Weights of a small transformer language model: vocabulary 21823, untied embeddings.
MLP neurons of a small language model. Each row is named by its layer, matrix (down: output weights) and neuron, and shows model dimensions 384-575. Each number is 128 + 24 x the weight over its row's rms, rounded and kept within 0 to 255. Numbers have three digits each. A neuron's up and down rows have the sign that makes its largest values positive.
Before each neuron's rows is what it responds to, as a language model described it from the Wikipedia text at the highest values.

Description: Mid-sentence closing punctuation
L13.down1251:146130086148129155139127184080145128140137152125125077148124164118142148113126154131159183109162156135107127139152130116138128146119114097115129129175112106074134121102139140154121123140080113119142129102157117139142127142125086126116116121126092132131138110119152128128127063128114128135122160145152132139135113143129138108111125111045162122121122127141104129132089146144145119138138157124113144109121153111136110108135116132115141158123132143099111120146128131134106153125125128156128174095124108144115111108071132166106148144135104122152108135135121140111135109139148138136

Description: Mid-word pieces, pre-number spaces
L2.down1604:153158148149147153085121060100109166143131103111122113099101115102147202117138157123164153123141132099157105126136125153141145096166140134143127129144118126158126144109107154138116111083171137127111138097150091087141131135138141100111091104126101145162148136144128126137118147117130111123160101135090114169147114130063125122084122100102083141099133112120138151117118107156167112091109094159155124143150133146122123086134165128153124144119059115122139147115151179081149126102127090106124099108174137150125142161109094111144106091121099125145114108143120135147109129117128151161

Description: Inside quotes and brackets
L13.down1259:094132119154115129122099099146138123112187171151138166128119134119142086138121086166116150159138121145107125166113132089125116143123147124130134168131101140091088142121178110077149092144113115168131125111146087133097105091165106188100105111118118140193143148156105142098136145130176167192114077158097132154157133142151141131151113131150152087105117128101138136130114143142149132119121132139133107132135122142141171155122125141113082104180091093173140117082135142144143139102132093117127093151134143109131105162127136162125136122135127151101138087112093133109111116120152127120

Description: Before place names
L13.down858:134147100132113143144145167174086118173150114141119077136184136099141114104130104152098123076105184125145116134118133148070096130134152174123157104099135108122139131132095114151124116090121118140088117063106204122101131160090175108119128098103091104118127115119143123158129127148189110124120185124101116119126112172150152103111134095157126111103141156149086142098162097127121125119128100115133120133100129114090091133110121136126143132102141160170137118097148156143164132152145106105124154127158141104148106142142128103129131119103140153140105075115151105144133143156140101125

Description: Inside multiword proper names
L13.down848:129089154113148164128094152138077096108111111119146135129110133166149129129107141147131140119134114170126147151176176116125124085137124106121142075117140124135122146133094125108142105106145111129140146093125121148139111113171165118170125170103125117175128111137166117122139151150090164181112132061161104151150141160146112160140200163128135144083168154116106128135155153170110066118123137116110105133147128110112126108122155134112103139146128162101138141129146124144136148112123141125097103118094121131162163104143096116104076125126128127147098120118161150133153119124141073160

Description: Place and time prepositions
L2.down651:141145129091129114109123160143116078142100102125107132179114092119089126123130138129083131167140165172150139165106150138105094141117094116174099121134152126094113149144128089132163142131123137104140135151102100116109163126123070168156131140085105099120161098137171166124099108127121142132092169099099097144137148155149183114119094133107135101153172148115174114146117149125131148127127134091135144116142114112151118141118139172142087152084088139149106088169135138159176142125146090117132139141102125119101118136125104124087108101099130135127092154172115120112163167142149142118

Description: Closing-delimiter anticipation
L13.down355:146151180125136098091113124161111109145124121124136152110187146128117135146176160120140119128132156130141093181088121122158160169116135080119154136100155140099119115137098144165102140126125153133139115116150118131118100113121118125128125151095133143142137119142173136137150064073116117135139126127118155121126084148122146112101107171144170143086149130088071140127121115153109146174113089092099166135124151122114096119127120113136114135106123120126099161133112121153121113123140142105116138130137109134134187142117168104112112127179132136089137106130149133152129083117107118149

Description: Title and affiliation links
L2.down140:128127119141141112158189134135129112168168138133132114102117152135163153124088099167121158135143157130140094143125118108122162103092121170117104136119114145138122101113166119138173135112157108104125128177044152110164138134149122110089118138128098126065145087102083134154118163105126119165111103114091127163118094128095123130109107144103096118168145101091123141123128121118133150120120126137181136134165082146124159146094151083154126152176153097144092114114106114145158153163126127114139139130155136117092114076131119081134138154135120124177159129134109146115082115102152137140

Description: Mid-name word pieces
L2.down1580:094136104124108169123129144136129127154152130175088131114165134161118161082155152151126156109118110105106131138156132117120162131155103123137144111139134099143075078128064115133154111158128150103144162104126135127119147062105159104153126121156100101117159116151154155089093136144163111153133113135107142113128112109142102123118089157110101103109092118155100098123183166108161111138140160116128121102108139128144126161113141120103137158113096127087112116124193135141188129162130162132107148102159156099157144115185130162151133143131128148145090088143119147154148082154107124152

Description: Prepositions before named places
L13.down21:158100096124144111107115118134176135199079094108145130112149083157133166127112124134136130141137125140112121094075142078131110110127175129108100126130137110165140119166141137152114140130096150133103136137103135108117150144162124054120117135131155141117102137122150135131153132149084095130152111120078093114123113164138158100124111118145116164117091106169161142135115135118117157152137125122125122081101114121124138147123137136100131137162118120166152170143105137117106106125100171135107097128121104159145112106127135143130088117141139131148139092074126133086110128108136122123

Description: Group-describing modifiers
L8.down1452:100117090159178146121174094160139127135063141159185126158091123150093125111137133102067128133087143130141103124184160125168163156099124139161131151097120148111140108145110177134121082120117113083122116136084156151149122134114140152101116137166132147048118174078131162136166096097139108162116141112119132126089130117143126146124116128103178117118131115107111096087136151113125143105142093108148151122117152100116123140099098093106076148123175138104086085122108124106123135122136151143158111117130128138175094193101102107154137124150176124127133064183114115133160092165115112113

Description: Place-name pieces
L13.down1174:126108128110095124112121120121148147080089106105110073139145146152144118130084079105163131139145072146087136156117123184128122124145140096137133125122159105112045146139118102104131133139161168125106117168158123177085127102114106118109162145147172133151113128105146130170113144136119135147159136074133114089141137116111160085120105128123102106185148119179119143165117136129122138101141110172143182096103140133092135146129140113121130120158138128093105133116164128131161109118124107175125115128120123137089107117141116114121137132144139192106142101147133118079106190090130108149

Description: Place-introducing prepositions
L8.down446:116133147103120094146135118143143108141083103129172132202177121135146122157147118128106146111138104119144112124156108121166115109155114121117080139129113145130098111143145119120164112115151130123134108112118158108106136133108111103125134167091143126134138106077093179196134123096126152092083126114127128159135129115127116090103090096137097107154099127120106114134149165125154113122159112144099124101126100149146128039126150129099115127132162119121077130110117127138126136140148160093128084125153131120121135099140133126079156105132107077133114106142148116128120107134147123091

Description: Predictable phrase completions
L2.down1333:122096099102148119114161147172122119133113146177128104139135120137125174125103152107150136111135138130143136098133166115154115105124135133133081150135129151140130144120141078137121078108100123128121099136112123103108133147138140138131134111129134116097091091138096165113109130115138105124160137100121129119174116103132167109102158126182103120066133107151099135157142106152078197142158140136137150103132157119116137101120129135118081139067153162106112125156087116136125162145124080131131093129103143128132095160136129160089104155135142107138131136151126146113137152148120141092

Description: Directional particles, name fragments
L2.down1471:148118175137102144121115130123114134181108120108108141129133134110130135108114136095113102117083118118116127148112099148120076122124161140153125152115080086119112118135137127150128119086183129109171120180147099159143085137132134132102112098145153176070118138132158123133134134139127101112164142135128114111117152157135154124140136131117116092130129172148114119164089130130130114154141100142140115151104091109083140090137126162110133112144159187112159156141117157106106146147137136139148101164115168150140125083121115125125112182134118116158117116081112113123131148175110140094

Description: Foreign name word-pieces
L13.down127:124175104153135125142123120133128127117165125144109138147108145110131138145170183116187105123121149124122163115173131126116131111178144165177106145100138112174125081143164146096126150162126102108112107132082139116120150142110111136100118119110139138112091120108135130106119134155175146127139096124135131150147103129078129121118102139139101113099132119131153132132149155088175091138102106145164119110114149144071126124096139146116094118134097140137118084161116158126129140118140139111112137130117105108134130089083131147155130131140121144140198115100103114139094121157099118141

Description: Table cell separators
L8.down14:097094133137166111104112120097131161139140123107154124162159141139112139149104113151117113111103134107102138145108146083107114135148157161138138141132141112145159165116100127162083117110150160167147135110067135172135154136124104116176124116154119102092132142113105142125116122185103115122130127169092157116143124117114172162141124130136156124127124123140105163158142134111136151160138114155165158119115132130152126159137142121132159164096106123136183135136151150128112094095137158176145154138130096081180129143126102137135143142160142130173126161106101108165092109149103110159

Description: Word-initial subword fragments
L2.down1483:155150135155168124110063109141100134131136125128141075127104090093130086110129116125123107139133100150140112077122166149143160118154109181165155142136118082114129111136124105140111095113138104127134122107117111110120128100139127123136111085087164128152152098102103078136163140143175124125131123124130125166119110134157159127167157140162121106110098104134100112125122114096127122084084092076119093158116145129162129158132113100144099149120107114125127134164089153127117145148107089167145128159137136149128156144121143094123152145088119150156081097112110121136128118102140160125

Description: Mid-name word pieces
L2.down1261:093150165123119100070125153118103119160132145167081099120134162143113132145158119154135169127131122143151101077103093061128142119103111115135104154126077137188087102187139101139114108119135125169109180114129131142147110140117130103091079119109139140081068101153117096137139111118147144122117108118132108098107126136124131124181145104122111114131104107131143102114134113103113141137106116179103108129135135069183082095096122104120110185135187110105101118129124140136169152129130101118154095116138164160066137160109162108174110132146126167078159114138099127130155114148159167137

Description: Group-noun modifiers
L13.down657:084093105107086099166124128106135127103118115160122129107134178143132111106099110086104167115123113137084163137113181105129148149118062111132110144121142132158133134145098124147107160144148106116156127134146095138165100144095168119151149147114174140202151130142124104139115120087092121098159159139133129134145074105139101191162108110119124127146114094171108129146134085121094090117141144112131110128129121155121133129099144102106124147105094127130110130124155114115094145138149128118118115153138074114085140163150127127151140173124134111110119156155116178107147127090154118146

Description: Foreign-language function words
L13.down37:147119130136115127151131102121114147131149111122127099130153159154098140151117144171120152134081143106119124164073152121121128161138115115121161138141161139105147097132132099096109126092129133093099160107131149138144143083138156202128132136150140122131147133124150140111143178097146153111096146110153124096120118116122106139124110126052127091144142123096126090147153134145116156130147127112142133158127147113181114140124115155120161115144166102111131156150114146092089154145151083126124132111166130145109121118117117081121131092164120154104142124139124125087143106126155138147

Description: Word-opening subword fragments
L8.down227:155176125069143115138119081120113136106116135168103101111130158128118096100113158138149148124119122105107144138126091121131184136126107133111130163172149130151128146104135115107157118154120147107147115140193086121110116142097171129097116109117166155145124095126120129161126102101128122138110157082127161120154170124147095132159136147146151100154146177142118104106117139043120103178104128129131173116131116147159148146118115129101134136165137090131111167153148117119110102138140126118126063125144131093153135128085134141135128104086090112109106135121132128137136167143140140133

Description: Word-opening fragments, often "th"
L8.down342:125113128085086145101107117133140101189154126109156158110138145137100154157054121125105131088128162191128116082135105131152127136156140067148105170094143107117141087133140125078130127078111112127119147130156129097118109150102148072148118138094149138172124129147123138129137105078161079117114119064149154118115098153103158120134099172152118146144109133096108077124152154162103141150155141118133100128156146163133130093118169153129100125104136162142138172095139075102117123152097091147102130116123131151103140107123188125141104111119129098119204132116102149174106098097121170138

Description: Final word of titles
L8.down922:063125151133117103160137155169131086115092099133112119128156136111129173107149096132104150144132122136136111123139176092161148106150118118124138132106119151138139145092151116109119137167191109091106079126162154128145152107141151164165129141086120135120109117085108138124107141137144107133130139086105094135105152125124114092146131103108114151127129148108146089131083103171167126168112124085104138114086092107132126115179108118133117148115124137147124149110132107114121140108162144118137125126146129145129063160162153146107126124084116122154144173142129117084132101088159138178

Description: Preposition "in" opening time phrases
L8.down1094:130130135118130141164118122129121126122125085112116139148136134112121159151168133133103137149133156171173120125111138127098158107093122126104147114104108133154074124119147158146117087150135153107118126128099092167122136100097144204158116128096117137131112048142106153092122139143128139126102099138109116109154149138121105118107160106129137146130139142145094127131111172115155134162108135109099125181151124143156090146169158128139159123135166131134124117161143070172129138106104124124117166095122142132177146147106174131125136082095124119139105091130127124124112140137155124139

Description: Post-clause prepositions
L2.down237:146083104174123103165115142133168127166070138096095166130181152137110140109138124100094140140175138125142096130094147164142147146150088129129155107108148112098147132088144095156151122130098140128134115097127145104118134128083141147133165146114089138157139120127154133157122150112171143130127175118124127089141142114123140105159119108108136144106140151169114089166148111145107133088113155117127083086169141150130128096124137099156153120143099095110139134106092173131117152101116137128122125133129126157111132144150147145100117086100128144123151137163106128133139130100153133108

Description: Predictable mid-phrase continuations
L2.down1615:162133147124124116130135118139150132132109171115154123132181091152179123103154141155143130116124146107113179169177141147112133119110144123131112146087132137064114121088130145090160099150157106092134107198111175157114131094162168144153126127128148144123141142123121119104111128108156169135116123091123099156111134140136154139121127120086149107105103160120135131162145116148133155150117084158171131118155113119104138100091096133120113157100177124146126125152155105117129093119122148104165134095123186112142073153109164124104074140182112120134109138119140116123115124130153155131

Description: U of U.S
L8.down935:169115113118145089169110118090160091123112123086106122147167132118153149105135128146146092123061148160136140114137140121133132116146132155138091106121135125137123131116095102122114134115155155106133059128152118135076109134143120177119120117110146108147152139147148150117133140163161109106111135132082120139103142132105103129140152122147128148142081134125132119153140136141143139084130134104160111122123143116131109168133178142134149130150127099139149116154072093168127122086075125138145111122143146106123140108143113154094137076165124150111139124108105111142122114105160125144

Description: Word-start fragments and abbreviations
L8.down995:133076187114144145110114118135133136141136097132130160135105083114119112137071168103135125131146122155112160148116136128074128134111135139148152166114194120121132145142175166108173137159153141094170120140088121166142170147152170141167155184139132118128179103128117152137159174158151132176140179161138128143167132076095122104137131129168121126147161111125153152157129157134106139155160112128108100123130163134162160144143135145133169145150122146063168174144114129123121113156088098177157119094095138171124113150127125164120134139150109096128118121116148127106135140091140130099

Description: Table and list delimiters
L2.down1525:141137131119138151092129167136133147097098121143134120148113104165140118118131090175110146098118114148113150112124126089138097114127120164137141135115114130110134120117144132116168143161154101157160167093155101125127156167155155175118158135146126141095149131117096115129129123138131126149113176163125152129138139106118123155110092113092147134144142114167104153163105135104120158097106121143114154135138127142141123130126089159141134137134150124144126140115106150111108151139135126199093115133136122155125170155130134163160113119121120105136133122121129147202111092148128151140

Description: Mid-word name fragments
L13.down195:112140151119159124108170113139118112125105152152116097132137142139135132130116120127147115109125129145106182149111098123108159174142158133129107126128114136119096109116095108129138076121135107153150132173091146145105146109141113134113203129151117090126103113112085140150126154111125115124102123158135100125129129122105130125104109140151135157191067124141153128115133123135128108112150180120145105119141105119121136147149132101115097106146071125114179080144122094119134125140113128101150113126160098100116143146116123151154142144099132114148135146121113143089122137109139115167

Description: Foreign word fragments
L2.down1497:164112132091129138133100166113158142125121080155143116161163107122117130137123170122121120129115123135139128148153094100126144075114094116141140144131125114121156108144135124110160146111075097110119182119125152133115115120117125067144143099163103096135109073103138108136128135136141141100156134146133141141121137141119135127131117133094154128120141097120133128093126130126142128115099161104140144116149141146118116095101122130107136163118147150124087154105166149150149112130115116098109140175121132150081137159146142115090125097132115099095104134094133105100102141132111110131

Description: Surname fragments in lists
L8.down728:077157138120129127120135092167116153119143100125127157118142180120151059153124115125105153112115156151151141126107127148120135121135125085114139167133148106154119168121098132146116145106125155142159074101145153108167125103128139131111139147123114146125144128116121110113122126069112120114129120139126158113094093118101135104147186120116123111100129125116106129152133113143084160106104126113164111118152099114136132147130120119143142171144140141118117163165100123118054118131134139169155175142144136162117084132161116132127172125110129125106126168191107112087110087108140107129